Weights of a small transformer language model.
Size: vocabulary 8192, 11.8M parameters.
Architecture: rotary positions, no biases in attention or MLP.
Training: a variant of Adam for these matrices, 349M tokens, 15323 steps.
MLP neurons of a small language model. Each row is named by its layer, matrix (gate and up: input weights) and neuron, and shows model dimensions 208-303. Each number is 128 + 32 x the weight over its row's rms, rounded and kept within 0 to 255. A neuron's up and down rows have the sign that makes its largest values positive.
After each neuron's rows, "fires on" lists the tokens most often at its 100 highest values on Wikipedia text that the model never trained on. A number after a token or word is its count.

L2.gate11 [199  98  93 135 105 126  95 126 151  92 125 107 144 122  83 171 142 128 177 160  30 205  99 114 134 159 146 154 107 174 140 155 141 112  77 135  84 117  90 119 107 104 123 151  78 130 187 144  98 108 164 138 115 135 115 115 173 133 177 113 137 121  94 159 146 111 122 129 161 180 110 138 114 128 145 180 122 128 128 124  88 103 117 110 164 131 104 112 148 120 123  91  67 134 108 108]
L2.up11 [ 41 125 128 105 129 112 106 160 137  86 186 124  80 108  97 125 166 138 134 154 109 147 110 132 102 183 125 104 146  92  98 123 188  42  88 111 107 121 123 130  87  91 136 113 109 132 124 137 138 125 218 114 132 176 119 169 129  90 154 131 141 147  65 129 155 109 156 166 114 179 121 162 132 147  88 128  51 131 107  88 146 122 139 144  89 168 110  94 143 190 124 158 115  61 125 137]
fires on: "ham" 11, "burg" 10, " City" 8, "ton" 7, "fo" 7, "ell" 7

L5.gate122 [116 112 170 155 125 196 110  88 145 112 112 109 154 133 119 154 142 141 103 124 102 140  98 134 108 145 109 129 134 148 103 171 217 128  95  90  56  79  79 164 136 143  76 129 142 129 101 108 127 188 117 145 148  88 137  82  81 110 136 178 141 139  67 125 124  89  98 145 104 119  83  92  65 132 150 160 183 166 133 133 174  89 177 121 145 126 159  96 133 117 179 134 138 110 146 126]
L5.up122 [ 98 123 129 121 111 114 117 132  89 144  99 143 124  55 113 188 111 136 144 124 198 100 138 171 123  96  96  63 161 121 164 112 117 134 170 167  76  95 121 133 150 159 163 138 129 148 198  94 161 126 154 118  70  92  96  79 128 125  31 100 127 113 128 142  82  81 131 147 193 133 170 144 144 105 164 199 129 166 115 113 133  75 183  86 132 121  90 152 139 171  81 133 143  98 163 123]
fires on: "-" 31, "." 23, " World" 12

L5.gate452 [114  73 101 108 153 117 124 152 151 114  89 132 109 166 142 128 121 167 189  82 165 124 201  80 114 184 140 176 168  88 179 104  94 153 115 188  84  80 107  99 132 132 106 128 153  91 137 144 140 112 120 165 112 137 162  99 152 118 173  95 147 141 103 135 152 115 119  93  94 146 116  74 143  87 157  72 121  99 167 141  72 154 124  90 153 105  93 102 168  87 153 118  94 145 108 180]
L5.up452 [167 114 127  52 168  99  63 124 167 105 133 152 191  66 122 116 174 132 186  54 160 133 133 118 127 121 165 156 240 120 142 108 126 191 126 109  94 116 144 153 135 144 156 157  66 132  74 169  39 132 109 157 120 178 157 113 124 189 170 131 162 157 113 129 135 126 128 113 147 109 151 115 143 130 159 136  99 194 157  77 165 119 166 168 175 149 144 156 191  99 114 130 128 114 112 160]
fires on: " As" 27, "As" 10, " as" 9, "as" 6, " So" 5

L2.gate272 [155 113  87 124 118 135 145 117 148 118 150 102 115  46 130 123 160 146  98 104  86 141 157 149 160 211 158 146 136 153  70 127  71 106 135 162  84 152 134 153 117 141 115 137 129 124  97 122 149  96 158  90 176 158  90 119 124 136 166  37 195 134  74 117 180 100 110 125 170 180 173 136 150 119 192 163 162 125 104 127 145 179 162  71 160 141 165 106 133 120 145 149  99 110 163 122]
L2.up272 [129 179  46 109 103 173 157 134 147 157 130 151 140 160 109 141 104 143  78  93  64 100 135 168 201 169 211  77 127 147 142 134 123 132 174 120 154 108 192 172 102 120 148 104 151 171 108 137 100 176 143 122 174 138 163 147 102 137 132 114 129 122 106 103 153 106 133 156 134 167 169 112 121  89 197 110 118 134  87 139 126 187 165 124 150 123 122 124 177 132 182  92  90 104 193 118]
fires on: "6" 18, "5" 16, "7" 11, "1" 8, "4" 8, "3" 7

L5.gate603 [ 94 148  76 126 116 129 154  67 105  97 123  70  85 142  56 181 106 153 124  51 144 133 202  56 135 141  73 102  96 154 143 156 142 109 155 166  86 127 133 196 120 163  87 172 127  99 126 133 197 108 116  71 142 139 145  61 104 101 157 150 131 173  76 126 169 106 158 116  95 156 137 101 116 170 110 183 125 171 114 126  99 114 133 139 157 113 127 167 121 127 156  74 139 112  61 116]
L5.up603 [ 58 152  61 149 138  83 123 119  79 116 148 110  84  74 123 173 120 152 140  84 184 110  94  54 140 109  99  98 138 139 170 180  97 142 129 123 100 143 118 193 113 160  69 189 119 111 121 140 205 111 113  85 154 164  97  89 108 158 156 203 133 157  83 107 127 104 161 113  99 113 105 119 104 211 113 197 101 157 147 152 107 122 184 138 111 145 134 150 181  76 140  86 124 152 157 126]
fires on: " World" 35, " cur" 9, "20" 4, "World" 4, " tie" 4

L2.gate377 [174 142 125  83  98 106 122 129 186 136 113 140 156  86 127 166  67 146  82 149 129 112 166  79 166 176 141 164 152 135 111  64 129  87 150 133 142 147 120 148 189 127 105 169 137 123 179 171  87 127 120 117 147 144 147  86 176 127 134 116 178  94 102 143 157 130  84 134 153 122 173 113  87 134 127 148  49  93 133 123 175  88 131 149 177 145 102  81 137 102 102 124 160 204 170  73]
L2.up377 [121 183 111 132 144  93 120 169 108 129 141 112 106 103  84 129 136 135 172 131 101  85 122 178 137 155 154 168  54 157 117  79 131  77 114 133 148 119 182 150 141 139 141 147 108 156 133 124 105 116 127 109 151  76  71 127 153 120 130 112 151 109 160 109 170 164 112 134 158 134 177  78 110  89 201 187  99 162 103 193 137 147 162 169 197 102 126 123 162 166  91 140 152 127 166 156]
fires on: "0" 31, "000" 16, "5" 15, "4" 6, "9" 5

L2.gate106 [ 91 156 111 135 112 190 120 152 171 116  74 163 153 110 103 217 141 154 111  86 136 165 143 145 136 222 115  99 100 127 159 129 151  48 143 178 130 157 102 135 173 110  93 125 153 118 150 170 148  88  82 124 139 119 189 136 143  97 161  88 180 102  58 187 157 174  86 114 105  97 181 132  95  79 173 170  84 136 128  89 134 161 147 116  84 193 120  83 122 144  92 142 115  99 185 143]
L2.up106 [126 158 127 108 126 158  91 168 149 172 110 148 128  87 110 128 164 161 147 117 144 124 141 157 129 172 138 115 167 145 149 119 178  19 139 173 127 196 109 170 108  86 100 117 157 118 130 130 104 123 151 106 175 153 149 170 131 125 130  37 198 103  71 180 146 165  77 111 107 130 152 149  95 102 144 174  70 118 149 169 103 157 160 141 123 157 140  65 131 152  88 139 107 178 196 120]
fires on: "1" 22, "2" 18, "4" 14, "3" 8, "0" 8

L5.gate564 [140  87 148 127  70 161 101 117  93 167  46 131 108  54 106  66 146 114  92 125 209 158 116 113 115 149 141 127 135 101 117  87 150 135 145 139  89 182 145 174 107 112 114  93 156 115 112  48 113 160 189 139  96 125 150  84  84 135 103 117 113 150  66 157 140 134  75 116 134 152 146 128 111 147 116 157 206 115 106 144 155 149 139  91 175 118 132 109 121 140 152  92 152 165 122 158]
L5.up564 [114 132 108 128  61 127 111 136 112 165 142 170 144 101  83 183 115 155 170  92  75 130  76 152 165 105 150  84 101  85 153  95  84 144  89 157 149 101 127  87 127 120 142 134 126 135 105 102 113 134 118 108 129 167  80  61 186 115 119 125 185 108 134 139 111 149 120 140 161 105 119 161 127 104  97 134 166 168 142 108 136  38 156 143 128 104 132 132  89 134 117 172 140  90  55  90]
fires on: "." 86

L5.gate33 [135 171 157 119  72 199 136 107 129 118  96 147 112 109 113 129 144 156 111 152 146 140 116 117 118 115 184 202 123  92  98 121  64 108 159 146 145 115 142 170 191 128  70 162 152 127 152 123 137 173 117 132 109  95 132 114 136  99 106  95 162 108  96 110 119 160  62 112 120 124 142 146 112 177 165 188 156 101 127  66 167 142 101  53 177  81 141  78 152 104 107 150  82 127 116 120]
L5.up33 [129 129 111 190  95 130 190 109 153  86 120 177  99 108 131 159 187 156 135 165 156 156 118 159 146 103 155 138  66 137 128  85 132 153 134 153 141 112 114 103 101 118  89 156 138  98  99 138 138 137 127 134  84 110 178 145 156 163 141 196 150 136 109 202 132 152 114 107 112 131 127 133 125 188 170  67 133 151 157 127 100 191 116 120 118  74  83 106 121  79 113  48 106 122 173 104]
fires on: "'" 53, "-" 33, "–" 11

L2.gate68 [172 146  71 113 114 136 134 113 201 118 116 105 134 108 125 169 158 123  98  99 126  61 170  74 179 141 111 109 101 140 111 129 163 118 139 152 188 189  72 115 132  65 189 145  59 117 102 153 136 123  95 177  96  84  91 116  67  88 136  96 111 160 132 113 141  99  86 154 131 152 155 146 109 116  83 120 152  69 154 163 222 208 119  66 147 188 100 142 126 136 112  87 107 118 139 148]
L2.up68 [158 147 115 139  84 157 105 142 187  64 112 125 148 165 125 135  49 113  96 126 125  81 121  85 109 152 102 121 141 119 140 124 122  92 130 150 122  94 128  89 117 114 113 203 199 179  83  97 119 151 117 134 137 118 106 144 142  98 136 121 110  98 130 142 175 190 191 148 119  97 193 151 152 100  82 155 168  45 146 134 143 190  99  84 171 105 113  98 155 113 158  73  49 116 143  93]
fires on: "9" 21, "6" 11, "1" 11, "8" 7, "5" 7, "4" 7

L5.gate601 [ 63 133 137 137 133 194 157  73 123 143  87 175 175 140  70 142 172 102  97 158 147 157 183 159 163 135 139  96 120 133 148 150 139  79 127 149 106 105 159 174  95 126  93 113 134 139 116 134 186 124 146 137 118 176 164  99 136 100 102 170 191 150 171 105 164 167  88 104 133 148 123 117 161 131 139 125 181  98 147 120 164 134 156  98 136  99 144 151 113  95 119 134 141 123  62  76]
L5.up601 [112  95 133 124  82 122 122 177 141 181 117 133 181 132 164 167 125 126 130 196 174 121 181 207 127 111 106 135 145 105 114 125 105 111  92  83 168 119 164 107  84 180 184  56 102 108 161 168 163  78 131 194 166 144 113 119 136  70 134 162 133 180 177 115 162 113 100  75 131 129 135 192  99 110 119 137 170 139 125 168 165  49 139 138 118 114 168 115 106  64 157 125 172 117  84 103]
fires on: " pro" 19, " under" 11, " Pro" 10, " post" 7, "ume" 5, "elli" 4

L2.gate517 [138 140 118  90 166 135 154 146 112 129 129  95 145 158 128 162 192 155 112 104 152 144 149 109 166 169 109 183 182 109 111 111  95 157  47 157 182 165 155 130 137  77 204  78 151 136 111 144 145 114 147 194  67  87 135 133 138  81 121  92 163 123 121 154 147 149 102 109  88 136 153 130 107 151 108 189 126 129 158 110 119  86 130 157 146  95 118 148 135 163 143  95  89 127 104  94]
L2.up517 [171 131 142 140 147 201 159 134 198  72 112  57 160  94 199 103 144 166 174 127 132 170 190 106 141  94 135 133 164 118  92 169 110 130 107 160  86 111 109 186  52  94 124 150 170 126  64 102 155 136 143 155  80 125 154 107 166 113 103 103 114  86 114 175 208 207 122  92 178 137  63 115 151 149 160 139 120 116 140 106 159 133 142 144 193  88 160 123  99 107 157  80  96 122 140 129]
fires on: " over" 31, " And" 12, " Over" 10, " Records" 9

L2.gate31 [144  80 105 110 105 104  77 114 159  51 130 127 186  79 146 161 130 165  75 156  87 142 137 124 163 182 135 124 121 115  94 124 135  69 108 121 148 168  91 113 149 129 129 157 170 119 121 129 108 203  96 178 123 103 132 144 112 173 145 102 169 173 142 170 157  61 139 110 166 153 128 114  98 113 147 177 114 129 133 116 116 154  79  36 167 164 125  75 135  94 147 137  64 117 162  87]
L2.up31 [102 145 129 117 117 122 109 122 190  73 152  74 110  97  70 164 148 105 142 145  78 153  99 164  87 108 163 176 139 122 156 129 120 123 137 143 148 178 116 170  60 150 157 127 140 160 157 148 132 126 131 123 152 125  71 179 130 130 148  80 228 114  74 174 133 124  67 140 168  74 128  99 102 117  72 126 128 116 104  97 108 133 111 127 139  85  66 106 150 111 185 118 125 150 170 109]
fires on: "9" 16, "7" 13, "8" 12, "1" 12, "0" 9, "6" 6

L2.gate179 [ 57 113 173 101 124 149 169 147 177 179 137  99 136 171 141 134 113  88 115 180 145 139 131 120 119 125 123 110 141 173 166  90 122 131 218  59 118 170 151 112 150 172 134  54 130 125 140 132 153 122  90 177 151 141 112 166  99 160 130 122 126  81 144 172 115 198 116  77 156 125 186 142 131 126 125 121 159 140 137 116 131 130 158 119 114 106 134 134 137 102 115 156  83 169 160 123]
L2.up179 [155 115 120 142  70 137 156 106 140 163  81 131 105 122 135 112 162  64 147 138 114 122 147 154 102 173 111 128 102 142 102 105 193 125 169  97 119 147  66 139 176 168 144 101 123  99 168  78 175 118 110 171 146 135 116 147  96 148 140  92 115  91  97 148  93 146  47 163 129 128 122 152 144 143  90  98 234 150 135  93 178 129 147  86  89 136 162 106  99 107 143 113 139 106 164 137]
fires on: " became" 15, " received" 9, " is" 9, " formed" 7, " grew" 6, " made" 6

L5.gate83 [147 128 126  71 120 132 114 127 176 131 133 148 124  66 151 162 118 119  94 107 120 120 103  61 112 125 168 134 130 157 108 133  94 122  99 114 176 117  85 124 177 161  70 153 202 110 205 175 193 171 136  82  95 187 124  88  84 118 190 106 100 134 147 135 145 127 122  83 118 160 120 147 129  95 147 164 146 151 128  85 115  59 169 149 127 120 123 136 118 119 123 121  90 117 194 136]
L5.up83 [121  80 161 120 147 122 136 159 150 130  50 114 152 119 103 115 171 162 158 152 159  91 131 154 177 113  71 153 215 153 204 105 107 180 125 145 170 139 102 105 126 101 132 146 108 142 116 137 113 130 111 135 119  92 110 136 201 152 116 133 166  98  94 160 107 138 177 167 103 156 205 129 132 163 149 116 172 151  97  99 101 167 126 128 129 112 103  73 107 157 127  91 122 137 155 143]
fires on: "-" 64, "/" 8, "–" 7